{"n_layer": 14, "d_model": 512, "n_head": 8, "n_kv_head": 4, "head_dim": 64, "d_mlp": 1344, "vocab_size": 31384, "activation": "swiglu", "norm": "rmsnorm", "norm_place": "pre", "norm_eps": 1e-05, "positions": "rope", "rope_base": 10000.0, "rope_fraction": 1.0, "qk_norm": true, "attn_scale": 0.154, "bias": "none", "tie_embeddings": false, "parallel_block": false, "init": "uniform", "init_std_qkv": 0.0146, "init_std_o": 0.00276, "init_std_up": 0.0146, "init_std_down": 0.00276, "optimizer": "adam_variant", "lr": 0.000747, "beta1": 0.9, "weight_decay": 0.1, "lr_head": 0.00476, "grad_clip": 1.0, "warmup_steps": 331, "schedule": "wsd", "decay_fraction": 0.727, "decay_shape": "linear", "final_lr_fraction": 0.0, "batch_tokens": [65536, 131072, 262144], "seq_len": 1024, "doc_mask": false, "train_tokens": 1648000000, "steps": 11178, "dataset": "wikipedia_en"}
MLP neurons of a small language model. Each row is named by its layer, matrix (gate and up: input weights) and neuron, and shows model dimensions 357-484. Each number is 500 + 25 x the weight over its row's rms, rounded and kept within 0 to 999. Numbers have three digits each. A neuron's up and down rows have the sign that makes its largest values positive.
A block is one neuron, or neurons of one layer that tend to fire together. After each block is what it responds to, as a language model described it from the Wikipedia text at the highest values.

L4.gate28:486497473519473476494473490457476509519509521515459529483500511493496497510554498498510518457524457469518539498535471471546479515539487504489529452521492463493521516501488539523516505511523453478496544497506475518481521498489481472522536508522477498501468520476527509505525484514519520499484500453513488492494527523475502479486492510486541503484483502493520524527521488506570528495519
L4.up28:509476478474565540493492526472518490534528491511498496504482520526507499506498489487477506525501543474498490523531519512518439514521496492504488471505511488507456489517482503525524526468483502556483467475509502493517460504491471508492520502508494519492465561518551509470520504519473485510486492499488474505464531511520537529490456487495522448484501504507525475439522571511530520524489
L4.gate82:509485453528515514500482526468500545489508460472464503518500496516485503506532517525541529471522494461501510477518477486526480490529481538555496490533464517500529517471516484476498470509461496451523500445484492533485546533512502483506495517554549567532465486485479497519542462495470492486498549481431521482506560497498464476470512528454527505496486499479528507499492472537541486465495
L4.up82:489481504541527501477524534518516491504510481479525530469486494484509515524492483484537504500513484537495476477535512504477511475474528488530526518535500475497493463539493522505517549478499523480497500491512511498499512458555483485451529497517505486516529505535502481469508513509559528515528486544514509480501498500491510514526489535511493462499520498491425514524502539464480525493467
L4.gate164:491550504467479508522459517515514497500524466499468507516503497553495487536501470472588511525488495461528541526470491482486530497517485495519507494505567509500463474473470494443464500503520481481532532512511537548500479474491456502500511563548470490492466484531463486462512459530520477492515495476492469447489543510476491496488486514466523511471502464522535489469513511521499541518506
L4.up164:491490506474493509510495495474490509527499493505508470475487524537558450521493449523491524497493504514518459482511474491522479492423507515483517464527423503461538477455546511512503502478467489532544528473501453501519524462520502494484506515479471518497560497559513522450507499540503511519499494506496482481516496506484519509480487474497471513559499497479573476498500533527516508516505
L4.gate166:519541519502527533492502476492487489502498472455502505508482493524514516545537498501494528486512490529531509537503484494486475544505485522545495417498503516538478500500488493471463496509513444485475494477512488483496470547491463499503525472526524517520517495487509484516507506451467546511528479475496512462482531485488485489478479482479501446539528476534506493497481520501535495459530
L4.up166:529474512522515495504553515474488484482511508490521524462514454519525540463477481474525505526544521511557504502480501491486436492521462502468470511512495491521475510498516484467525489522510490518496494508495504501494497498544507483507496549468473502534467448462511499485445494500525479504522471506461519482454498526478482481505569471501492466498468488538456507489517509518492457483511
L4.gate304:525498516504478482479519510495477524474484496528452542501491481524494490473527459523526527449488536461527484490521463525537494508461517541480484512459460444466504475518468480529501486504468497512498513511511453496524518462589507480465565557484510572531532549487510541514486498488476493503508508488463502454493487470487535519526528499509456461504508522468525526525490540491509472511487
L4.up304:449495496482443497549472502476460474442490543498507511506512494492495468521477503476528458538490521460515502511519500541533474517510495500495450538526461490441495431500474546509485469476517488473500500507523514537505501439526487498480523543468465536501496516493510518491460506501504451532439513490487484508488494480504478483524518504500474549525475516513515492521455482476513499480476
L4.gate369:501484498486508499504476520526482514521499520521471503491494523519509519533531456498565485507518510514559521517477530517504491491517504515476469517544503502460543496525503510518496505507503490531480545475503472525493546555495471550493495515514492500520497479513461495457509541458472493505520490499446461512448485471484564505490504513469533474513495502461511530537513452559500530506517
L4.up369:512496466505448496515491507449556514524485519471473516497483497533491493487512493516543538508520535437513525520539454485530499505544492477462539493489473509505545474512458488502507465508513473518498546514506518516526530502486500529484461480536497533491482482534469449513485460497460510455485499489486474509510517501475455530452508497436464497516488528508487497494501506505487517506546
L4.gate403:517489495512479503461490496494532505536541508547474495500487501529507509515507499464525478533544517504521557497493527480483524473506487464500507495489519511485502500482472540488510527511492459496528478471518499487493528481490517475539523480463486529499496515514497520507510488470533462460483512480507505502517472472471508527509473490484520483492541510501531518489528486505504484475466
L4.up403:525506525521484509481509505495496458498547515524502494482492529553513491433489526496489494522485519488489528482548512509477480463577467463484477496449489511493478507511497503527509484500480517524513473487470507503483469534506537541492476500474488490479508520513509505509506531519514492455485473477549498521503520514484497564500465473499486475535456457489494511534512506465509468514460
L4.gate413:548490478527507508458504474518532479496533498492470544478523490549516502475533501505522525516485492493505517533499533521536457517463479470521474476537468490491512519503431482485474506483522515538494517516471464496523559508510487498526513509531485525523473509449507458447570491480499467482493528480485525492449539449462559501485481466496516441503487465520561523498519489480540491520504
L4.up413:520506551517478450475494470483520469518573518468526509531501489531471503495541477550493501551506495536503513517478530451491450503523500492484447556521438500463501448493487538472514492494515471511454506501531474504486501521499482503521507502457480453496504533484482485503505532456478498553521495487469477493505504510526527486516526432516522482515481552527490474478498512483495499489489
L4.gate419:519501469511503506530476477511503521486499503497472531509509475527499496523501468501541490521533474503499553561524513495520502504476434520496495456526522509501526493489481500530451480496510482488498523513487516517472533494473494525543493511550528526529508517488511483540501452514511517499498521458472493470521539466463518484483493507512528506496517477511506493466507506511500524469560
L4.up419:541535491481512463444512490464490479542543456492534494507503497529510438494533506517519518516509497502499478508520517497461522470479455499455474509517507512482487496487515498544497510492507462475537458457489544494457488509480493519514480494490496524482452489515498511493517504503510477461538486462483550495470484518518560444495536501523484497494490527483513470500509497503478481487466
L4.gate508:489482510487493471511508500518500495521470494514546480512500467504453531505470516519495523538470470499494500542486482484472504508523469558460484498557484509510493457532517486478530486462480510430499488480488518508505450459522472518494497456487556476512513482520469523481481507517510470519500457523498487496513495522515503525512472493485442500504503518546471496460525499505492517518482
L4.up508:517480514482514466501476488514487505502435425513539526482497495520483493535517504508530502492480499515560488524460506496479555520494461547479505493510484522475547501499525482527517494508505480416505531470530530525518499490552481489497499497476522542471522523515482476456514491466504515517511496511500497493514489524540485479467452496499483481515499471451524480473463476477500518525487
L4.gate597:523495488520482528553477481516468467509525499457527485512510504532503484530524484521520474530493499535506491551522516520488501509501520536514560509519496549457514515482479525514468471515476487471488502457504491498496515462492478517482536503501510491496467488487462491503490488496470505511469494498519493536498526471467516500470476510454533455524492530472549529511483457577508503462530
L4.up597:539482527517490495501458503507523482471541520495505497503476574488500477466436509575512485522500483466482529514479495561481435484517528531507516495511483533485519491512532485535510513500463509514481520528491515497490527501543508499468495494495499514468515518513499492518508506446508504467505513520513468523494472459506469524495536479501508486555463486459482501524499487478502478526528
L4.gate740:517474500509531462485495483535460459513506492555488508480532481488551502503530471530475530460526484518444491500471565509499496513514466505480492479509448500483516486527499512513513545491526513495496515501512488441460519539494523525469488534477464481490561494511495540506506510477508431466534492542494479515439467466531522524549498500517449481514521477485487513524536472483533475513483
L4.up740:512481488501539493478487486485491483475505516453474484470510525511499481501449524461544485496483469486493512468521514503500493527453447539516500542540554479505522488486522508497517481449503464525545457515447522521473494487508483444481453478489504513514466504488503553529517525502498502521467499563503531510466522573511525498479526493509498503509444509504489488456479487479511521492512
L4.gate862:504507516502518457456459503474503471493494487513490512505509477489520492481535506471511531503489551493530517498472545537543497507508496533519503526508447453514492504492503483485527490505548474516461488481535484520514537505509473477475512539488467536527471524488478496477489491483526559520492529503493447471469536493493512486505503492531512492535499511478519485517492495511518540488466
L4.up862:486496448503499512485475501492515444517475483513522505479494516501504526509548491511474479523510523544479491494505531468498473524473537503504455488511479515489509500522463471472485537533495555526469527485506501484500470520474497468482547509475477487512497556492495445407505498513555457560531467497546481466446469502460522509546529472560502471508533449490500507479442512529499515475497
L4.gate934:491482511486510476474492456530460502516479461515484518518524491516476511517501464529466533485532469496553475456518473478509528545484496521487494502492492489500510493494494520475480490517509512514488481481519486528501463524539479496497492505473467459494507521452481488490497482507495513485511512487498479498471477511535446482547480527517500525516488534492465488529510524515456500489490
L4.up934:497478539468473501481532485511521524500516513487487555484465512476461507500478492483547506505496468521467508448466504453528420516506504478504523463500504449493485509455570493478479539506496505478519496470489512495537492518503538542521504494460502491470495534496512509481504523462526542525505487456527482490542495501492523475475504471546473518554489496497471500513498505471415518500451
L4.gate1242:534486516539469462469467473517495477504489513522459491522504464516484504507543499455532523499508488471520534478413502554479518505472545516513496467457522520492546500493457527451471533489442451543503523506491506522479551535514491450525517520496435516483496499495472509486544529490531490521491513453500527480513512493503482496508477497488480511522485493504565521514467483527484482476513
L4.up1242:529501547472512503500521482534447452474486543516492505467493523512505532488527502493528491491484526497489508444490470534491499497446485489521483511471481493490490497531473519472546497525512522494515484475550480522479499493419489476509519516483455476482497498465480504462569517455465509535505504519520531513470536474483520545504485451475491507528478465504525494531561505469484527522511
L4.gate1313:504525472507458493486510521481514486486500479521522492484480506527483460488529524542532510496524482466540519492462533523496497502464508486552521463471447477495539482495488510489522489493474469458499518472516462513505523483508454481488473529493541555535512492495513523512563499515445536476505497495438484476500549472481463503466483531532539456525497474480495489533476491523515505504546
L4.up1313:523496484509486511524502512472495498434517486467488500566489475565509499499488503481513536490483518508486526520481463470497477496473503518531485511471491561500497508471533467548488462513498541509508511442486468505514520524476491519492494466494495529503488494503480533531509479508443517500512536496532497483502511506483507488509479561470494472509506474450515494500543479548533492523513
Fires on well in the phrase as well as, and on the second word piece of rare names or words, such as Th-al-ita, A-he-arn, T-enz-ing.

L4.gate75:479535527498477572515546457502555515523486473503483483519503485470513546539490487486535559515505495559494497483494501498474499494506503481479543484530539488507476523492484520531501496510498481538476537503506524511497464525509486514512510518526500493482508493502478486523462482489478505473466521507529501495533493507461493510463504525491488500473511503469516495486477518479520512478515
L4.up75:495502456493453489468526524500499482549510490551516508508514495495502501495478469495489519498509514487534519535499489465485530491496477530475480506510477490460490477477489451518544468508497510489485544485510489540509451493537480512494476469491507492543525496481494508475489526486540524488486474518523512513505488469574473491516482488497476521479514501509513539527544493515492491492426
L4.gate106:505523525481459493458515516495559503475493491481523480521488521475528503501448492469516507474526507523485506483474464498482507495457508509495502518477543471469492537512473447519501506552463489498495496538532537518498507523467483480523454467477511521493489483466459486495530493487544552493502494516505470504524500496527451471540465517519471508474512530477475474526515507492501481497496
L4.up106:504464496509486494507525514468524513475522480551543457509489543489494506493434527473524512496504498440565471501493469489536523496479526507501495508490502503527492474483522500558519495502477536480503517500524484487533570481567536539492501452503568553462507485477544511522486471530457541479517485466513479504509506481503479475518488474484451532516504453510527521505504513509477528487513
L4.gate124:470517541438503489501527517504500529489548470534479483493487529472479486484496530486471519494521520487514462476495517471472497499517494499529465503492518478471492457466549502526502509508528502537537499455537506501491539517477505472498496471504499546511491490493450515531503494477507510511503465483487489514544499508509555531503513523480488520508507495513505513517528506532488482528554
L4.up124:442526489495526476464515519491515506476505509522508486535531551500547521488464550526455499504510564569496493502484524524532543502487523486507493488491483531477476510494487500497509501452443506489509507498473486535493459510525532511488492452503511517472526506486508555525492521464502459484511497502485575500509485517486479516521517489516423549535500556532522520514513517500525454479499
L4.gate256:535494504515512486520492468488496486468517518573495488496504508547505492524474489509497510512505491515497518491509508456504507449486520507508502513501484479467488491523506530470465503515455457512527473496494521520474540498509473492493499485505478479493515487528494501543497547504491509510515510492500475463529506498512498485521478526563527485480481487487508494521488475508495477498491
L4.up256:484529473483513532506497501478488486484469532542476504500496466477512491443472493471477521519529497511443529515499509500544496492493494465498496491554480444467470518511521488545518472525475484490497491483500513480530541527465523507534452498517558499472474504469470537561477497468515457488482526456495486540505490471495478503497451532495510490465487536479507476551462445518542491500529
L4.gate260:549487542475483473507517477493512527475484494507504517516532507481507518507538487495523504500536555531505520480480497528512499524484480508510524458515511485502491493475434515510510479533493485508492511506519487501486503568502472534496482483508494547453508475469500489495525516498471524467508483495481511475521479498497463523561476500502479507494499479483522482482534545504518495504531
L4.up260:509473473549505515519485431462478450505484476493444477486507502506523475490486453534505494500482500530491496494528449499529503497471511517532522487469486513505494554532444520496520504461482493504528473528530515532452486489474525493478487553515544516513518529513486471487488526550505568487477499510535483509500500507498480468519477488502512487486487471473535460489462545471487510489532
L4.gate561:520549502482469474466477497522532495530504484496494525503556530499538511516486501482502524505489500519522503508446515512556470509476511555500495513522503498514471506502502479525437475503499501491523520480518527521463504536513475515499509492471495497476526496484505576501508509485466531524479494494478493501539530482507492509495513491515511487467531501489532539511468498505484447538502
L4.up561:521498492480455462445533511473494506518497491498524502522545495479501537537484501509467516449538469513479518487519551462513459526424452515537476493496472474530567512495504502505486521545486519489486450478494490482504505490502498484505408419481512551533526529479479525488526534493473504488532503503470504472457453498500523495488564510542502503564523480506523537537489497489474485517517
L4.gate601:510513511509505540484503517497488513533529466457465495494542483428514512512487454499490509496503509520502536507460475517518503451486548535490517482508501488541548493452495509494476462497488474475491519513518483480496490529498456532524513483487470520475513497464469533505550510500587502489509495474499515487526510509529490489556499522571510501537483513498492507541489506536450507487517
L4.up601:481516474501510503533537478508499532524489479498483460496474497492514537508467495496490505506494443521501469492468528522473494455512539525473544537477510491497481530522494486524485511495478562493515502492538492518515450494516552555506469470531514507472510503507512510524468532526516483546502518504527509538557521536535456493504487517481530522505518541576520487500482475518450496473484
L4.gate611:510512542489521487495506460493502510536508461530498483517503495494536527509524537512517512494504472526471478516480536557505520498506513530544507485512519529537433512500470543475474475536475484490480520500529514497494492511509514471492517474449499495514507506483477515495495519485496516496518502489487484519468506490472529471505479516524485477528482547462488509500502482459515480507504
L4.up611:493465534516472568498487563521487520496476465516466513531508479491466509545512510507467509524456501513498493484466515556536472511489523487498500489502516505508504519456517504495436495489517497476548522491482490471483503473459551502510507502514552443512454479482525492496467505511487546504495493491498477487550478490473521497523479510491542472495537480461510509483494460528495528497505
L4.gate750:528489501460474455477553491527513508525501499534532478473524492487487554542530529486503508519494504510506507517473503475501527523535532539484510481521510530496515515524481512534486513513449504467502503475508517560516515537544518496550485488496476471482554526483505481528479497521451519482515478482485554491516492497459467552527504490483466490520519550442509514493472479527516506462531
L4.up750:552511542521498503495564504486545457552523523483507453493571486532511470474514521503486502497515521523496506487513472500518468488460507493541491538485512475477512555483471504471529528510506501505477489440521475529455532523491454499480503471464520471457490522495482529476491517479483519514513450528500481526529515544498551490500483468504469459484468503515490496481487506530512496484470
L4.gate758:533490539462505532550523478475501506488530502503456515456465509473507511536528486494521517509510464492523524527489458486548501522508542515538529500511500493482527516509512494463455529521457518546516492519496492536467466506484460499498477516495500475488469521534465459536495500485493534538480486511496489454502487508469488503503504467509503459514514507480485467496513527557532513476530
L4.up758:531503464509508453468482528525464435500458494509523522497520546552474486488526478519526462533505508473475517510500509485522500507489482522503476492462497475530518486533469477492490458505495459520470515501494495487498549541533451466514502512549489494533474519473504487466493452490553530568495505545479496485497506540455492505518511441497484482519487461513548518473463536508512495497517
L4.gate777:494554503486518482491478521529572527540480499474481519534469503468455523482500487446488495476488445450484496478490488492519461555469521551481506490499513541525518536491500502532432482489502547518553503486485505491471507508459501545530457504510461479472486535458453501502503490464514496505533460480516567511503526541518479475464491507525493492499464505465528507488532428494530523467514
L4.up777:514452532484500501516557499521466506521476542497515474523491468482524552533476502532479504498466498531497496458469498476475531496522494491502523460483470503503521517527497471516509472494504516439509503519478485519474477502486459475545511464484522517488453478507516483531527499515469518474472480494525507478550480498467448488507445526495512527523505492464495472522534542480493472481493
L4.gate829:526522533513525485516551485470493482522535471502506475557530502458529530523486513506495479485535493529481498507478506503518534510469532505479485500512514528483471571504480478493493523524466500509472498510527498502462462505475499503543500463536508502487535501496506479529519505501508517503540491479545509544558527518494529470519461495499493495526478527486507499507488512514471498480499
L4.up829:519518523521476426521532475482523481519482534515539508523510457541495492496530475493497540520485495443508490485492526506515512482500502447488444476501496494500484478495507505508575508481492486473532497560498517525493519482518512506534497490506486552483491517552539471487488524449434514461559488503503453498487506469477527472495487499495534439492522509491472489459513493517511495519511
L4.gate838:515520502513496531491520446520498454520494504439451477494463517483529459523542483497534496556515515537466547528526474550494523507480496515532537497509472509528514514511488476507496502498507484491498543454527494546453493499535455519522511508509527534500496477497515540496510437507497506463479535501554483468508550490512493520504497507474514455495542505521509496513486511511515507510545
L4.up838:538478488545446476488517487477497465519510482488446509550496538546445497478533499489490442509532529474545513521508502496507493490461525492531478520471502489562507526529496501533511475531496516440527502471551511498513484487466518497488484472505496542466478492510517506510514495497505477480499513493501552505507509532505462469517500511491512525471543514483495545511513463489507491477503
L4.gate995:503526487516479480490502479504500508482509456502491513502564485505525538545506520519523497492482497541501512509512533518446506497500488523521561525494502523503474528495490506514522511551536495510530531475484520465473520496480498542517520439520484482524466483460488554511492513518431522507567508446508475503481509478461502484479513484513507495494512520521498532483500525526512518525542
L4.up995:495453553516474475510500523519509488466500466528511481526481483519494522457491475526484517496516510452585538503502475512501462504486531500516501494398457524515471489504506467489469533455502511499521464512480494486537487526497478516473503543474475499450490500480492532493507516506568488510496501511486499470468498505523482513508480494519490499518510464483539458532518482488488519517467
L4.gate1010:525507505501486512514514493489498487491523484513500468508528488525509492526492471531509526479514501473516526485468541457474493478482505515475482523495537474505532549447494497495513487492454514453520481515502497498482490478533522543490496469500509520519551548456443515515497532453514509507542506471505471501518494485487478495523528534559519490502528484486529509544514549540504504473524
L4.up1010:551479499521454472514492491503541522534475455504524475506504536515488517496524533537504494540488519471484533480529517489438465465514492525513491499461504518470525527480487516507499548554513517511519478472529513490493493474495489509523516451510526471488500495499492486513517494506473495482461528471518491515527464496506508469482514523484533463524537502490438525496515493490498493496489
L4.gate1301:531527513529501486505526448522512505541450445519525503549491515481515482499543446497498482503535470515505462484458473507516488533471529507461495511474524486479527520515463524487497521515489500496470500512527513527447478528472519518518474495483476489486504501505528520464488518520482500468509508450527469499495469488485505490528497505498505505516548521491499515482479492505480540466508
L4.up1301:523496487482493466473523535504483500508495478495492530501535549516514469505514493521521456503512516476496502495509538483489486527512508520509482467505499472514512471492499514527454514497508494442440524524507472463515510490529441510481506492500505504498447497507490485466501496525505472432465510484548492478488481506513504513494517485534519499518496494470485520501550497462537457542499
Fires on word-ending pieces and key nouns/verbs in athlete career bios and club tables, e.g. debut, loan spell, released, Chesterfield, and on paragraph-break newlines.

L11.gate331:502530516500444465510490514474552506499489497534465490499514493510523490491523501465520535539478480474509455463491517473526542498519519514490473496496538539452554546488497510507486508497518514508462486490478480500526475485510496519512490540513504513486478544469528559535482504476501488462524499451520514487493488489532516528521478524461521468543475487493501498516531493515495509482503
L11.up331:530490465514476431466526449511480473503502505471490501501501499502537546533474457517527486486583489501516509441504489545530496543550496514536511491521520496478517517530529464490510536455476498538490477492497470496511536491546503483508551485507523506489499494521475540535509502482462502479500513482487524505488490510470535460521478501501514524512462535511463469464464512484473487486484
Main verbs directly after their subject, often in critical-reception text (gave, deemed, proclaimed, took, cost); also well in "as well as".

L3.gate37:505496502528477461492543518505458486448485492474450506493503487518521513541465484508544498508490502511471513463514488529504507535497523470474525523541509482448524453511469495543533485517476482473540501505480468474499530480477512521481498491490506527475524516483488465512544533514496479545497516530504496460525498517476494486503483523453482509521508466494521544473522480545531466488532
L3.up37:489522497482469507523529477506495495529482494524502503508512531499499530500527488482531491528527478494502470488474523502487508496478543493477495534498475501516508534496485489495523541528554490517478508486476503494517498500467518498471483513568496494455506486514482526461552512490514456499535511507510484544496505498445517555516485521393500494465471491506507504475533476522519502490535
L3.gate56:475462509535487518481500513528463498484550465518497483496519513518515539523513468510511497506499458512479511518529533554473489536475516511500572516518486478442503495461507531550469493523529491504457525456485479535501515479478500540481528487529552507489475484473499517509564509524521497472493507502480500461533508497471494542491474470484487499493486463452510491484488474516511570500532
L3.up56:525519552540489532504466542548496444508504482548511524510460510530516447498518478516516478510445508504472458514512517505473452506492503438498496560503506511471513489469495529510473514502491512485511471455486531517492472440477531531487525520487543487519514510505455494476557481543547489510521502557466472525479534504502511533511480429504500479446512462497513502517487474473496485496500
L3.gate688:475484481492515478501503500497526518531515525525474510459518537504543518496521487494539514494514452550494499482478504513524460494484506483503514450504500472500463530496489477534471519513526485489502541476510473509518539540506498500498510507523506473522512534439499548528511515511489500483537480484510511433506511481450514483523496537503488482511490494488503539475517463539528523496538
L3.up688:513471491505512505494502575507538510504503511509519526468533522475544520479500472490544503517494515562487490458514510522477526463497512442522490495510484502519475501527483457481485485500528496508507493502482524491482538477512476505492503496514502474537519500466512519495534496504497494489510467482515504467539539478490494464502480487516455499487500508514496549489544528547523505477495
L3.gate1134:469520477484491477489520508500503518520487507482472509477498557507527517514494519496530538501528459507495492473465530522483507483504514543489537463495526502472505529496442468497452577570528436483490547512515499528487531504536453460506494492525479507508474495506499534518503502517492504510476523511499489511537508524468502512482520472488561502500500505488521513491491474528451509469532
L3.up1134:460494479487501475477511524514511551523501476509479524474522533518500504505465518527507515508512455514511462507522533534461481523458537540505528498514539526491533467495461470504511548525537512470512534507463467508489533491489493512456510507527486468467515527500528521485536463504488512523470447475470502530501497496465492495526492480477494487561473510505506523525495520524522502512500
Word pieces inside Arabic, South Asian and other non-English personal and place names, often in tables, such as Ali, Mahmud, al, Ayub.

L3.gate167:550533505511471503529470437514555506480485507474516505487485541543482480490502498477496503484491551504490503487523492503514468529523480487502491505489463443467480502483492510487505462510480520533519504480551463520470487516511511474517450585481513495521489493465492518497487468446457499489472515476477496502496520495475538498470488486473537522462491476477501497520513467497517481477493
L3.up167:560541529508503530511485461482526495514502459524536543487504505555552507515531485527536502512516491483484509495460547508501522553512527509534492512477547524461519480519502499496502508476540476468501506527545506533504462528494504545514524485468501510488509483510537525465527491488455520513501484514483480494472491471509470481559506495484511491495501501466516501512478495498519475507516
L3.gate735:561517508520478505556523487520520490525523456470493516509491495507525503499510521510479542500549500527484494500503531469518471486578487536469530504483519514493524491420510513465496507535493511436494525489490447449481496479458509548494474470478483468499487496483462519489500511512499494527505517497462475481483509504485509503501479504533469500478482482510515541552496479529460514516480
L3.up735:527505533456529551546490463467489516522527507435458518491487525493539478484504516487470486465505531475478477502522494523534455479588485517515506517515506542524507528495540486439504483498466511452513496480507511474480500506484523508499483455479483540472457511494520528530529513483489514507544520445503489515528502509507518533500435484518462491506472495513552523510488543480459527490457
L3.gate831:543509572539474508516531516471512451506522459480491506511486509522526515528493503515491513546524500493470499488508505467512484522477511532487470489498490466463462485450492511467505524514483492472522489476485486463476517443519505503507516472444492518548497519509486522520492477464539483495497488463507496498527541490469484484495516462540520494490539486516489522503526548526480493475514
L3.up831:534517499469520550491518484507525531475514487510482476498467500523548509519496475476479534490503486506469530496477471514530476502503507491490479484530486523506472513524526532469490512501443503487517484484503528469474513508474483490520524494479526505473475497488495494529518506527510464563525500454498454498547528526448493489497466514504507475513495511471503517536510513539535498434500
L3.gate1308:512511520543501524518524523509478540496565480525473497471474469491460597500499533479491492492506473484498520511509500517507461551464526503489539488592545545476545508486509541524450501528503502516511474512488484463486527531485513534504473472501504477522457498491491503500522512483502497488490486470489481505489526491477470517513505486481507491531492483533503495522498460535490534504518
L3.up1308:531517476468509519524475500460479532499521492484476474466464497509509494502476494467467500520486479494493526514499536487495496502474518529475517514485504535482530481476507537430493485493459492519497483476456501520505499489465555472499474535516524489528448478525501472495475505503512536502525493490483510471476459528468470549503470472515515484490493510504499504517509519495462523529523
Line breaks ending an entry in a list, table row or bibliography, often after an ISBN, date or page range, before the next item or heading.

L11.gate878:515513550491500531468508532509503472506548508482447514477508496511550509474490499485514513509520529417484562476447503486496502502504482478527487495526525472490516539470482537501482547501508513514491509540514476476468535496475485492519485516537487536460491529491540502545459469527458484505460474506516470434510525530483458515491485487534496476478504475495490491473458579531494512497500
L11.up878:494483564505517506512526487435507516520521516525477531502488520521501493510522488496490487497518500508498508509506505516506484520463518476518484494518502515443523485494500512474469478503508513523489502477480520510479528505515514533482499523526456519503494497485502487525496514521525497483503521493489497499511523496447503535503468565533520516512493479513480528508496487530460492487507
Fires on the line break ending a paragraph or the closing == / === of section and article-title headings in Wikipedia markup, e.g. "==Singles==", "= Riley Bonner =".